Weights of a small transformer language model.
Size: 13 layers, width 256, vocabulary 16384, 18M parameters.
Architecture: RMSNorm before each block, rotary positions, no biases in attention or MLP, untied embeddings.
Training: a variant of Muon for these matrices, 734M tokens.
MLP neurons of a small language model. Each row is named by its layer, matrix (down: output weights) and neuron, and shows model dimensions 0-255. Each number is 500 + 40 x the weight over its row's rms, rounded and kept within 0 to 999. Numbers have three digits each. A neuron's up and down rows have the sign that makes its largest values positive.
After each neuron's rows, "fires before" lists the tokens most often just after its 100 highest values on Wikipedia text that the model never trained on.

L7.down119:464500598532530450459460405442462471551456578531493544507468512522478560479522420671455513499494376539459482560477470439589493532502561504491535527460437525531476489518445479492495488453496465558567531502504447530482544477499492469531473559490565520507515518466502539448509574496510473496511534542562506461491509455502491524512489447600497437473527552546529550575517517543533540488557541496543440492538495507530534534526550530536489523524467487486531431526478464511513485471465513491446501496466544351518504480546523483495525545572484532444474494565504536511515456455530491470558536531457523434416543484526527509528528507487543544504499520495526517491444506509529469536450535576509457487505502524508462472469419439491475525482471450552540456464447525517484537540480488
fires before: "==", "===", " |", " |\n", " ", "|"

L3.down231:464458541479513487523449538530499462492472477503403463572489533490527506444521552497518519471561489527414460483562481504469547505496505533472572500486470575461529478487462480407504526596543530519457548490519535570499513498563538411469513552483511422551487494406482529497451451500534529534489400476497499515537480533475530508467436566464425528496467483411424490486519460543536453513544399479542482526453488520425485485497464535548494438494563585539480533508502436468518502475482531422448441540513509448434493480413507500549516543509533521559469468499505447504486460511457492452489467510465529495527456477507468478465483507494475538455491503533494494494494495519520501554432499533519583429516522526495531540527448520522523537488578481599469589532588493492491541460455576
fires before: " |", " –", " medal", " "

L6.down502:445469526477575545537436465556523483435499516462487510485530434434503560514464470390476475490493515499518553491476577529519489577516484568531444486422446544484501514460463418446491582587477471437510479546446450540458523432500464542494505539471484553516558424502480491472453494432582549528449563467507453442593488476526452535491552468514459465526493478421461539509449519521469501504465552489543479541549527505484493489461449496514539454454531442494448465486599459497501457454497551520498492506520500507496483448411475497442464484477502498513451512508552509514529537561470486500503522419548472526481515527411532519506518501506484485437480535490460482448446512560513544496499535507489488513493553545464528512531544474523567559561451479480554519453544443439398505484438452
fires before: "|", "py"

L6.down620:473510523490500458554493504455531482499394511537416459498499586546513502497472543468523444507469523514509505399441524538398476572509474556483480495581506498518566432483416474508467530546546469517549436451472552508500558468484503474515520509421520431494485506504514540392522494555499559449453489436477571475442491495540488515545529471518534443474507511465527484427507546480504454495436460475488501520541475451539493504518481547515487630455429534519473433452555537510491539529465465489548417513488537520538512577547504436535450488475432548489532466483527555543516552519487395482461604514497492514516527494527582473498465498507505424492472485490527506475519429465485512562494473537517538478491483473439436426454502476520491460576467472530494478469558509489502510506481494
fires before: " a", " an", ":", " the"

L4.down324:524519454557488474537409500477522480511460478516434469539446509470552530598437509472473418471558578508546476521487418570445545517548537493515454476483509470467461489500490545466540501464559520473461490605551531472487499618500502481514463495487539540537525460465504440565509526507527471463525588529475468550491572451537567516534461514462429457502461480476476464455505540509520435483588459511522524505528502525555472514474483483518481487530472513492482585504457567494523549465588513504521505484500551539525543525481500454412554472497593500461524489431543495492564506530525472524542491511526485475499566423528503521547591542494544532443495523534496457541476507515496453472566542437467548509583479436447466587518457513543537579498537491524464505465513494542442472530491530
fires before: " ", " of", " in", " or", "."

L7.down639:532459498511479467514546498478458461529446516553440478381497523455453429491451503526530453472472489446505474447494585485475550479579497458537492505544477590505476446560522537497451469511509486518541507484563504472636515490529524502470540489485450501465456518529522447567483463466494510520516478521508494560469475481554521469479504553498489466447534536464461484517545480519536549490464522500472412526436475493513538498509454489438523507445511519481463492508500539515518526475491475467527485426463534545492522457500509478497527520482500520534503502443510499464509502412439503519509458452504484571480481455554476558522485532539467540473465432510517466566497503462467531530547491514534561554453477516539507467480480512423502490453516477766492431489426526489544556530529547
fires before: "==", "In", "The", "==="

L4.down234:490550521505442536574494525497450529492452509418522526490508540532444441504416502504502532528463489477463557501476486501548478514570552450497445424458475532472500526501480471523486444523512486527528515449455515523505573463541437496424474529512413514516439485515517483488483451479470531447521501484467516422542499540508557437499452494513438484455466517525474471491520506513461488471439596526430495512542527569496496462464523460539475592495464424369498540525539472550572573492539458510507455439581502517510559543575531406510480480493466467544557471514508446499492533456481514569473447475515480478535523465410454562539425486504561469537520487488501517504498437518569619496491439444540498450453463575497457464502458477480505477492530505452540476458462469564492493487509527
fires before: " ", " |", "20", " a"

L4.down6:470498515477526462526533483455475505462451571481487415566477524438508477428513465509440529525511572402423519522523481484546522523523479578406520477425437517522500484505415520482442559533541508511520530530489499519519479463616466555448482462506464525529409502561471488514444472554396524470461481470452499452473534461496482466475546463601543496470544463546490466523468548584506509458510525536565538578470502621502458529479497516476489542556478535546515491528481490546498472495486439480526483433523520412506502528533557494526573457526462462446482463484482558475441499508456442515515476455463463484514509438435493516501496506554450502470471471520546452481508467470462504535484493486484491538587460502507443488434496481450418493532495488464586530481491455536498528549525530
fires before: " ", " |"

L10.down452:483534539520458469465528485479452583547533527469454520539512482505484507495502488462521546500518518497423518598550521544512459511516469465447514593545431519559515458480458508460504578465501510454437541521533540506507524490501521489520424501505478466532495535557537460521500532474504503471528505500485503436546571554433531514537549546577479506500526516500477499500553571523487515492478536422490542451460552447504464524538460490457565482498497496534513536501456478503539492439479502461478502518541475494491490506485528513540565526524538484543491560539607514461471536538498436522447484510491507532530467499516536477462513478548523516479556489436562485562442455431526561493502501513480454523461455535540512527515514503475478506527609503230502528463562554454446511529498485
fires before: "==", "The", "In", "===", "On"

L7.down410:462451519475516503493447513516486512428519534562526480569511492467492503468493523560569510502506429475492534529490459536509550500501456506523535567505504499510505563483573515548491525472509477548496551473516460507482508451491497515568516398450538522467476505430499498588442508531538496501478507456539425481458540498541422509491461450488504456487478451460434463462493495447483526409502587425484506470458459524506483406561545512441470498451522449480439575465559550539522508488461456492502483464518501502538520418418494448481501497513419448481471508477522504517576439538476521540537498498422492529518452529496519521512450539542577559432456497467455564536509507595463466496553517526499541514520529423529545491531484433529533480549415449603442440523496457461462467509566435
fires before: " the", " a"

L4.down32:495544518514487510554507564523490550482406451503396570479532455528461473537521480446463515484427463580445546484406555522535504409559491488534491530549539500499558455470487469466521496497611490501515500498456510527487505516521550492456488458497553547523481504427528516546466494562535490537452467431498504457517534542487499430492412524553508496526535495501450570497553550566530466460551432478525526489495522448484462542536439500495489501432520474496502527617471490427466541511528506486580487507514511542463516525553491450406499533485459453591508519591494561531481446484480469521541481483527526473467526467574411544461479511459438488461527472498483493502520496455502563498476504531497560495475501424522460526497527467544513434511476589470466540429576469496516480549475510
fires before: " |", "″E"

L10.down450:525528552559500484518558526556514493486476547559532565507489508564461460455543590490528505500485474500449526543503436508447504416452515460443525512494548519528533501401444497480518445416437467503460538570489509498521529569487478476525515483446495485466473483401471431510523472425517488503497482484495517512509517511455506450518493502505484504552583478470562497522471503476469454518467548519467491505432568511455499554535499444461588544557537483465475537468473525527476505505565479505549466554474512570422551525553532527566420499477546587601522492557533558507513480519534458470421476524521530495500541487550416510537503495470456464481542480583482541495502493476505513520419468482511464503424448523508491537554457431474404497455518431544506481586545503516495530555488579
fires before: " ", " |", "."

L6.down14:406513554521548531516443536468409559471519509519480491453493513424521485475475505500511442488453560570473478467479493463541523471454535446485577550546468512493550482493480541405477580554517517474486501477475507505531435463501489516527464565626410450483513579504539532525489468494528505574514470482489561465533432474493575434537590492493566535512489557464454499528516551476511484485503515455559437514524507535552484467531561539394470533523511500491489420457482474497502494535435470490402540463478548484462477496525485544533534460494583493537492546445563516460437470501480507487523494495503466497496460480480503473432540467492444487439495440503597498576477528499529528479501508514491568546586473535568553536512528542532444475491479491571437502505493495565480523528520494
fires before: " ", " by"

L4.down398:532452506508422470504531476485558561526511517515431557426554585479538512480528489549482511513553466469471463461500518492456501508479494561531488491439493505478516560522441454476515524492506490523529509480482583466494528505517531516521530525518480495542490468545496513438482482455477531452499472416513481479498526487516476473488547446531576481511553598493456498503419522511490455534489560456533466566486449531516465516533491549457517410566503515497456533468499567477458528494513458486317497459517477448505473483555508490523477462553498478505560560510436489535475508468498496514460442492510416501572516536370599481437470547497447551500477532552532431461398516474514568427566502546539469524475443555517508452493464544536505527423492534529487525493542467527506492561529468
fires before: " |", "20", " ", "19"

L7.down681:474436498465530483493487459526510481463562455507527455504479420514492481506496523569522491437459505576452555505525456462429418467446505467493515500452561454493478482511548502508550439434494520454493579563522577485513510535481509495497475528488499489472483522456519444482518548510472425496448463413443502502547544467484463554493452462444568450496455487487443487474526476451420444587475566465482429429519551521512455513501500462511517493528491545507482508482474550492484554502446521491431522497524492516507504443509425509527575500494499496507463485518483499473503559509561504528548495514522531533539535460618391490455491448504486537544532471403508504546445499494486520450523473497534533504469553548485498428515564570530471477512508542688470545496531538483498431485450501
fires before: "==", "In", "The", "===", "On"

L7.down319:546498535545454467451575548536539528509485487473455487471439545488429610558496480469438457432496500514470553454453472539491477459436432535445504520530478488523454486451466524499483506523498458549550458511508513619450535522518452541512495467468536548520507542475498435471473505492484506499451497506517542453531479464529508547517473482530491426522506473434485410424462507466496536531468478499511502565498458506412563544457448514533428506507542520538484519528561461466457535500464596466494520456514448489481526529507486452513501553518493550493429527504506478566523540478504540518520503482536432503496512502525503535418501495496503537452542539467472478488484506461472512584553482480503404456508518491480533463453510574534510580505517418677541529407505531504479479412474460
fires before: "==", "The", "In", "==="

L6.down535:520489551464494501515467482549435505404552491539420543442454500470505571488495495519534537506483432517508505544548534486523480606437498529485442422539542473459556404504452533466501488502519451539515498516452492553525522490488464491520536446529450511439545549576549460460495488576568581400496500521541518508516546507450508502470441487460428466575517499448555441481484553512522546466503602480503505416483525466569495526498499474492573483501547530557522467479490506530523489578517513525481452540522486509497450586491510521563457503516489460500443499530491529468523508477466467494565524482435486541537546542516507476510488633526516457509508487557490482487540415484576465529470530535488521469487492493501512465496462496546396424516442523524513568470531451553526478565478516
fires before: " |", "0", " |\n", "1", " \""

L7.down603:488448448540504435451472517543597455501492449542501492584542495584521521469509474535497571515471506588584525477473509477542444519500454521511474548510493446523492576447530484545504525502517512476544495601469526502457448504463524514505492477457551500542549478482478489551528530521478546535507552495565415519516488475595577489458455523492458483584521487438515528507421592436447447506495431436556505473485490530481487456506522499513500594400443482491475505421461484513456541456489555541513498503442575501551559475447511582445507534518550529486488480563447493494538538527479500480418486549499506521519513551513486475507521495479489469497489507520511469500533485485538408498482541499491448476504481441454527433518508539549462482498436485610474462444515452530526404474501514
fires before: " |", " of", ".\n\n", " in", ",", " the"

L7.down633:440427545510538481458540485529512441479513497513556531462519445527464513489440491575501480460507457493546499531517516516544426432510482441526488510544568621542534510517557529483522492527535485495480521455549451420521479525468484493515458487529463442492460555491477539510452444429587479493449512527448578522552487560509448473506462488498548497473497544553557390486516477478472494480498505531563519437463494430525429486527541432499430524538485564504470534514532505482527570535461488527375495436545492508568449534523536489536519470445462498471483485492528527524495596519519507571524489536519471463545506485430472548493550432518504522478423423522486506553525489528580510492524567475415487391467554521525491474536475477470461453527471499544434464454469487499503533528534514
fires before: "-", "The", "===", "|", "In"

L4.down154:551482501458523423517569563508532440564466445535530595519533437512505504518528458485462481537469488394539509466481519532525536516470538514479471520473493533454505515487519509532493479477483511401468546425465475511452539463547503467465510427453533497513482488467580526526495531531495588553530562494479517468483541480479498508475524488504567497478437536478611521428555514514516474474448418533466575507534517517473502526516508511558465466521495445514481458434466536494545512589537551504413495428455510470512559537488568513528468551453438511538478480428442532507495466496448513452488511540527473487490465533445571469548587468485431467506485630538561487551454465462504512492558531540475506523494457524486492557457561477424505464577500475552498495455538439513478482495531555
fires before: " |", ".", " |\n"

L7.down113:429465434485496528508413530433465462484486581429551502477478563540506551481480364524504443448499476504491433453528478504470412430457452503570506403531503544527526559436547518516412477507507523476459448545506471502493520496492517473492509523571497504540483538483517485482443519494476482525482552533463498488535490508419502519513435559460550517514571427514474526452417464525507462515492511505498420504468482512437519515488521495548548570456519518455544528472570453489465500472503432589450439538540489487525510503500463487513459529488495425546511423501511515554464561458533543530542482504499482487488521529499521443535472497426467489494525460472597502558501418479567491514498526469522583502519415512420535485503427445432540550511509501507491532519462485499463461529523438
fires before: " ", "20", "19"

L10.down343:466509546503535422558391501496514504443513536501498496444456512514455578480472519494528561470541489508548492463486526470524590589462459509517517502488493471478557497441524585513487451594508474484535533463527509413458508457495569560520551430516606538566480540445561425505475485498477450493564549467490449542497543529481524509499572528560489561505472470503544530542497508473524517477564516529494521481494517499532518500490561477466483445497450554525539579485495480512496459532446527481540434507506450568574467523533525481476476523428593449506456549437502499457451408512532518450562489525524498483500501502475498441451487456434508475421520456497532569504533502465534523455461419486425521548451553436457503465451465517487528508580510513567487483509474453532469509494514550
fires before: " ", "00", "50"

L7.down395:486475471538549515507556547494549502541518440570487563515484493511558471516474561510503530458480436528462464535450513541531467525524461511465518514579445518544499444433556426397508511489424484494480457461537473522520503493549536464504543482441523527472481478482531597516486452476505564488449500505521533549596494520576473474584494584514415598512492483507475488516516530525485533508503501455522417527441463464511506535508490519537479517456492530478538468486430492493445519451503591536554448462523503578499547519494538416513541551436501547496566516476527504502509438457461496486398517529548489484526490608546485610500487569435500556522533493546440467466482483526426441490522470537556462492524539518510501480580519477504500506524475454477496480440555517512441465558492520
fires before: " |", "1", " the"

L6.down190:525535506518463452522530552522471483493484441492483564469438469562439508509513517530526531476471534485518440467549479544539471573512599564483534475537546421543439471587486551478462437517462484483491487488522489473496460480485481483481450486561496440484473399496484570463493562526485451447384547493520527492496496512535512496430533449473486432462534551533551492498528495547381507496510522488480446428536534535563511486488441480460574461589501526569499479532553535462481463622549488473508615465541566573534532515538498497493468524480489482481479513556464459460510528524504581468575539493490499511523460396524500465475569540516430528514515416509519412489538494524451487470484478475530491477502469538505483498524497588540506514512497506495497529477492467471524537475444488
fires before: " |", "0", "+"

L2.down596:500467476541461480540480529506529491467492522542488579550470466518502425505542518517490480553451556413458446496510498478483518434573488515550506494511454499583551493463506544576500461532466474506469514541540538531519485470506498506549465523440536544509531530465486444499541447460480482491504478447485498524503529495473514485522453507449472496491531530473401470506474428441438503540438518495529553444507480501426502449391504602488504583512472494561491582475492482527568480435554540504545513540503489545458499495460561547421442533498494492490503526480525470495502443469492527470544509492580474534513451449556504517570379467562505499511478491499452465493566551556462465469444479603514494505571497601536503521454532464485464490585539482404477449443453522457453451533498478
fires before: " the", " his", " "

L6.down322:561495509508517528466492520548468543540427483483482572478508469508493566495460523597435496494542497479537450571490446515522512408503527490466581400533453502497522478417527501531478506561541515453450510496435532572484541489481447503477566473480502447508529562524516488555446566425523466454496567508396493549479433492462537440481488513548511573537506446516504529455469518509506504512517528509508439498440576536511570508479532442498548515469522506578504497545514475474530488440498533528461476522462540514577514512465470501564440521528525476520464473543498487482452472516465509430407411476475490533462553521388505498526467552458480534416449472510537508512514501508521540515454474429579448447552493550500497487509457469459569482433539460523488561479570548462523491500504541
fires before: " "

L2.down657:513462553523426458506578524451589452532563454443455590474424533454524494505423521491485536519482531499504461521552575489517549500566566493492546502547572467540536512428467506553440443533532476578512548500464495489438542437427516480535479616465532439500495529478450515527496511498492490502517514428551531555508450511498502460452554506457436479487468503483525503516528447499467509459469541518491525455498512520454535500509442530559475482483409467456540554470569485521603504426550462528523492508560469527472488474532448550466470483530516518472531546472509459454481489470492577542468492500500495518524574435486469480470534451543505438435475485477459470602520506499478500519430543500531534481519490529554520522451523519451443561554571554488565479529538475505535459562465470
fires before: "-", " ", " An"

L4.down218:485579472452511458511488460485504447537438500558473503536560486581558427396543488474601478426469529548495541589435506477463521521513444449516482508484457552480512506537500435486479508556479540499529492503515510548481521531517444548511482475518479478475550525420515465474477498502462474556496446490538560538449490519479503545559521472507535526510459467467474498454592473494461504534519491524553478540433547495494543531520418390477497482444493465459530443468523461489454441481477418445474524469518524547457559424530483474550535552539535482463510482533559568514505526468565530520552516466589478579472522545450508458552443434471551440468486440484473519517487467484501462541472530423544493541515507516540498496426531446540488510431481568503512537478509521443563485480467427
fires before: "19", "20", "28", "7"

L4.down174:403491387470495555474516528480476475465524466494476507571503525594527488538524550561535474542563440532421533478435525540502490469517472481475512534548510506477480518520523527451530538474472490471454630481474536580484518517531492555490507504446509467458489515484529506514483556560503508535502452508514498546515462407472527487506448514472499526521579547480492490581501559481491535515443515481518492432449500506587512470557474385533519529439552528396513488524473472505522462519438537510498492487537489496474496495541583504522520562448530493467533606491426415508513489528467484560526456468519506500518516511550504443531560527503439567485454491493534420512493446483500537497498457507503542506489459546500529459440542537574546481527476421541486449590482502468529427448542446
fires before: " in", " to", " on", ",", " by"

L6.down525:494507472515489576528499496452411508567507592528516510512486498505451560526553395498482509509471494563545507384452481476585448530516500557508503563459513507504560459561536504477434498513506470481484523485486489458507484485497487498545540571522450454454499576510454550478420521459583515445474443506553492513530512470495573505537517527470472545517505544514528545500415465520471537508492529493534533534500558461459516469471410450458544520417544516542441553496544488541496536528476476523483471475417462456528418449533492505451508495420519463424475510530496456438450496495432497540484488502481477531468509592502465553522483483496477528526557462461603540601389487530495454540526500520497528539452514539514463420506446434504512481507477557516455447499509516514487519547485520
fires before: " ", " |"

L6.down247:505461507527456500515495524482486493575498488501440562512464494489501507484473502555456450524483451471488487447572475517448507486537423519498564384494513504506531558483478520493451492537556554514485487529521478467475488498448422569512472510538438536522445547523482496536521553470447469482555517524486456445547410471580510510574450544496427462505506482495466489488507460446446396495558511507484528492527488424498527495414483505585573535506535500445455499527558434511589485525554560552508492540545515449541529548464523485571503474527582546542493495435552512529479479509484549489517496527542508494557445501528537490517443576433482549532508469486470466528419438501561487562474503477561520453485482580474476488549428501453452397449521537567504475517476500523458577489538503
fires before: " ", " of"

L4.down577:480560444502474531452528456471523521508529499479507474494526526377479511536503503460359538553533484531548555493527521552529519487574475479511445486525471489522532505560465534563453506513542473427497479559545523434497568524496472490504561547464505574518501491448482480486445436496484550528528511502488523489547554499471471524519472425544507531459541501460456495463471492526496587411519500516465555476471468461454474504550475547480508522558573412578500494489535551514553533511491540540521474491528534507531533480454382493441487521563550566558480427521481460520543562524510499520446465494476518465520529525464423464536514488492534474486441457484549449436490461543473441520489533471552456563527550435477511429533502537457471530518389457549516487490454473490495502551484401
fires before: "|", " "

L3.down155:476489459469585503469538473449508502503462541535484531473591528460426528540462512510475481526518468540524468485504470572437549509457451503516536498481522502440547593482494427557549474590512540556497492422555499516496437474449428447536500548466498557481457460569496491552584494426515517487464477514484472549495474466432478570506528522516454433524423494497508507475520565547448474508443520519541437483484532529466503516510501569505462508456444521422526519439575544538476538548454543534476479482490482509472559503455522550475484449476580503453571469541470536476453503614484477507409507553511434543488517413495488455442493565499489522476525480488469517554475527441444517462534501578482538462511454515521527480483527509505434465516460450591538531502500513470466505568516540
fires before: " the", " a", " in", " on", " to", ","

L10.down341:556587508442525473461523524551516491491542555474504501476458502511544505489511489439524569563470459495517503516539515520498566518533494495534486472538515500530475497464470544552472491472443509481478530449519509550507508560525544439448476561506495467497473518542483505504533478465491500452492534441494486504510542529493502511507518511512533450522499479502539603484499510566502539439555522464548519518548534524476542447408502460481572469481511537525480548494517472488464510482471480514536520536477367444472522542511476526491493517546485543519514468476508465520479533527479539516491482558487540513461483510452484555511467491582504511534521482534487507485513473470510440508516444506491497432509521490487469507514595429509541506476494480156475483498521502461492507492463445
fires before: "==", "The", "In", "===", "On"

L7.down638:457544475482500538505508518452485500535469496461508472508503521547507500494411511637470563468436553522487489522523512504483497455514504466483511525495460473485467562482460467429449478511488535472557535519506518464496492473486451518522523508524509460449499524550490513508484599473507527440473483505459464490481441425479476541550529473485430512507453517478423494465494491475473502443522508498437486486487417550473505461524503511538478493524448601509535500468494480501454486457391489539462454504516497435472498501515503597548424397518507576486544499522519511527500487508434542491546452553507464465533535565618457477567455559508449504516485536500503517432498489531475515535478561529524482460462408489494454475528541542469491484473404475710537478530516504451512487539530485
fires before: "==", "In", "The", "==="

L6.down241:518414430552501476447576521504407533529442527467500552477453501516482456464508499597484473523521501462429580457534481536542525453543461478478530490554464504451489534485483512464518422542464475552523499482391561531442493424469502510536495492462444492496467542453558506499509489461470445503517552512503583500496476553529438538464472524514448493495539428499516513498440439492494525457487482480529520430588518534491529442481509516513565435484454468481427529502486493541458475458504414513522434532547483489507509463416524487488559541525485423506505529522497434471517514429525535462476418536491488481476505517526506579576481511482493574418539510454490468444441466541524542544548537465540470528519536553477447574514512436491449529547496492530441506479530514501506473417526404
fires before: " ", " the", " Representatives", " Charles"

L7.down37:550513425510492434452587477426465473488469469477572521539509559466473555488555509495441450515483510510552504452463479500511538490529497564537546565464549538519558540500526493487460464430550485403530513468495505484495453522457488582500460544521541428498521477486504505401488489454475524512540565544497512501470522519476578491490439525477547528475508538522517526569489476497498489516538462489476523472554505464514568434428521483497493467412479596561476584431501581494522472460540412464491480536461448595501533511397522469485520426452462470492484502476466462504459569474463493414436483491496512517484455532463490468532509464503522476501515578497520483565542527469572514533511446457546476485496537516560512532509482515434523443450578462525569528455491499410518524478529473
fires before: " |", " |\n", "|", "The"

L3.down207:459557543527510505532541513539504478511498570510477507486496509531623545493439470486478458418431519570515496509454522424513479474540487496519489507501489495559569530438504449465458403584525514525499489517484493540490548511475436501614469463458536499447484513475371437420490410469577508494582448517499526532433473537519500494498461514587540522542491490525473536571502457467454472516460539529532518469504501513539457454473508474472506587507468507518569552509545466445555458454532503514522515523514447588506521489542478477520488529507483539479494482489437489567553564456510512490478430533541545584481585541435533532536488450482507481476481449539473520489515555520465445556479521489494500568477516523520534532504482459404455519560528497428523466498470495479499474532549443
fires before: "20", "19", " "

L4.down223:476549531519470484476501431534543492481512509512472453446482611503449529567497449429556470471452449590481522516498554569483552511476465483504550460464596512565542542470510541528475480506530497536551495541521502547526496497434503459487434507521528506524483594510476544512498507470468478476544428508438589459557507552548516493474464491528496466586509496493533519515547476477558502493499501513492408438492504486489532511483529503483470502512492486492564474455532456521562522552501473463495520535428453550475459432540501502450520456574530523526458488552501523534418499577515544503495507467474471540519501516478523505489466467515494509429550543472454559523520476534506538490447461496444477469479542491417496538562491482428489487422454468691540517472444577509507520573499565
fires before: "==", "===", " It", " He", "====", " |\n"

L7.down241:423568452526474558478505520481513396443448513476486503496459512459473472517468474445595501489481615508501481508474478536550524533548487530533585454451534434487474483551506481530506521512481471485505494523537458481517568512534507546504477405473510487524492451617521569565455498541570475520451460622464487530462549497414475492529477455501496496525471525494493442489503460525526506506453484462511507590478502513469496455484518573591510493503480501480498555485500466472538432504551562573339525470514545492494451513508448466467529504496502505497496514551500522510474501575496452494532486442467473506480523494524491512421434505558479427521516414473474545498515501467497485495536461519524499548509543482372494556524487483555500520473496467558529456495559479540497574495457542
fires before: "==", "===", "The", "In"

L7.down602:490491417513487506447414495555493585524498445519562446494477523508493498580462565512433481481505481491514480557494520456458504503578469513557542521533498525575447523521522483510553557521502493536487484430548434499508559526527523505459507408456433491493556523478507522462468557508475487513450489422433394549449545519429465558482526497519506481545455478526462531546522515505442521537457501494482481486501514515453466496526536492480560555402490533584427566473521543514532541475501435455418532521491547541501425504436480495539505472453449509449502516548517496499478500526460509506574504483555501500507501591467534519508486534501463499444505468391490483551475469458551533508525460495583457434577583471512415423507472557502502496456546475499477457505523469469490462576497524
fires before: " to", " a", " the", " been"

L6.down478:517492536457512495527446504534493487436480540513600539462516497493553540449498503531535463573458536444464482496468457588485558443494540432485512516496503500521530512487497458422464482536548500491547546485488540448456535475513511518457484517511486555480504450549478589433480453464462545537540461513540478535518544461514539474543503477507502537475496467562494493517532494449484558453561521576460495475502445414514470494474561511483558506513516517577515494436491497397508457563531443478537362541510407514544464471518419460468494468468497466589536473492452458484544549468476508499464494542539416570512531497500486469436425490498463514481487429501488539482550462499507530446492517464454441544450522422502516542415506545522435482517471407480493460505542444488509530584492450
fires before: " ", "20", "19", "-"

L4.down488:481519505441480466468485428489506481474444448505453569447532555444461556475546497560539578517493566432456454493452509489510503536530470505485504519480510523458504516492519442543497598495496476506548539507497491490438515481500448485441556438518521492449436552499536565453531479472512513485488553464456488429503533538433484521442498487466467500472499442587494434519519496491453538524526574522523531490455535546504431450502542485414508551554508496518480521502584425500592416522524408461542521503487491517549564501459516517526527565478509458494480442537485576442437489465486470519461474460382493495548567517539396505496561511460466531510480475451500501539428528491415542472458489500487448504535447542537534568473497545488466496492497498516548436442532514545460506466582518
fires before: " |", ",", " (", "\n"

L7.down403:507530501506519479478517544532510480473438576480522491500496537484497550452406550461537478474442445499465489504472494447500509491518516580454516455490522578470499552399475500434501469469430549487479547475518502513506596509466557489458543457518506473493430519494509531484416436491537570492464559520512558490520436510468458442490509474495435583484533517539553503510463515534479410512459596516539472491480475542556409436548504507510469500579530504537530489501550499522571470523523449489540529528592495472425557486458532380444449527461480553457565499537472493531584553453476443519552456583480503535504521460382495520533462549486507513496544511494458548483464496518493491498512496500485499542476533513516542410496491492478530478483455482542394477524508463439488492485470486
fires before: "19", "20", "18"

L7.down122:485538521551478503563518524496508491546448471549585512460425568467477462505491496521502423545478513481500504460537478519416458497537495455536533510476517476499462496467525490507504435456561484532583484531563527489576510540503449442543517514483424527440450623536495567549485526482433460475459538480552491592517436516434507538456515575452519409539493502506581493495483467542542571532526479449552470492484528499518530470449574499518469486517511543473498536553511476478604547518533549415449562456515497563491490505525531513482453491445523427526511504509545432504545545481486458510508480554499451400512535551506481420530443445490474516482530521450561473524522537511542536520499515484472530450581525501534450492500451497457544491518546473533431482471593467524511431512511496
fires before: "==", "The", "In"

L7.down62:535506523504429478518487520475477466514437485531479548469422453557480574463552498534439468469482589543518391474540442528557517451486497536523494422439554406441453545526519529495530530462572506479547489529515516468563459488449561529453508453470537558434465534548526525498542495485493487589544527495498509480443487518516521506467532551431501527538444529532498403562477467476516531462511451511489511502498475435462521472528468505578554563490487491546524531486478472596478499505603558499516460492463573529505520486447494530555566490551451491410535536498510558483579489512464545480547592449548514419492472564504483488446515461470520473519498480511441501543615516533485512514534493449509466521482451453499544505489523473510529517448441513543513531563486507472472524509459498
fires before: "==", " of", "===", "The", "In", " "

L7.down41:447503493575501556438529555437490492537477526542495523576528527458508477517504479498512455454467494470531551453498388552498444500517508467555557534549509487576480493524518500420562486574527477425420458521480499446463464493488550476475497529453457506520565620510468480460447507508442416508476473588565369529486492540477511534473462472500541480555485482441504520578452555514489562490468433468456463496548460537542501470496463529497574570557514517471519478474451479544485510462509492491509512488581537485502521501557537441485532477510507461566595493546542465541473554485475519472505480494440565471477530442494521456585462458528435467447555500458436542432519477488488500493519474515458533485479485508542497501469461500537468497536477475527467514516513590516499525469561433
fires before: " ", " in", " on", ":"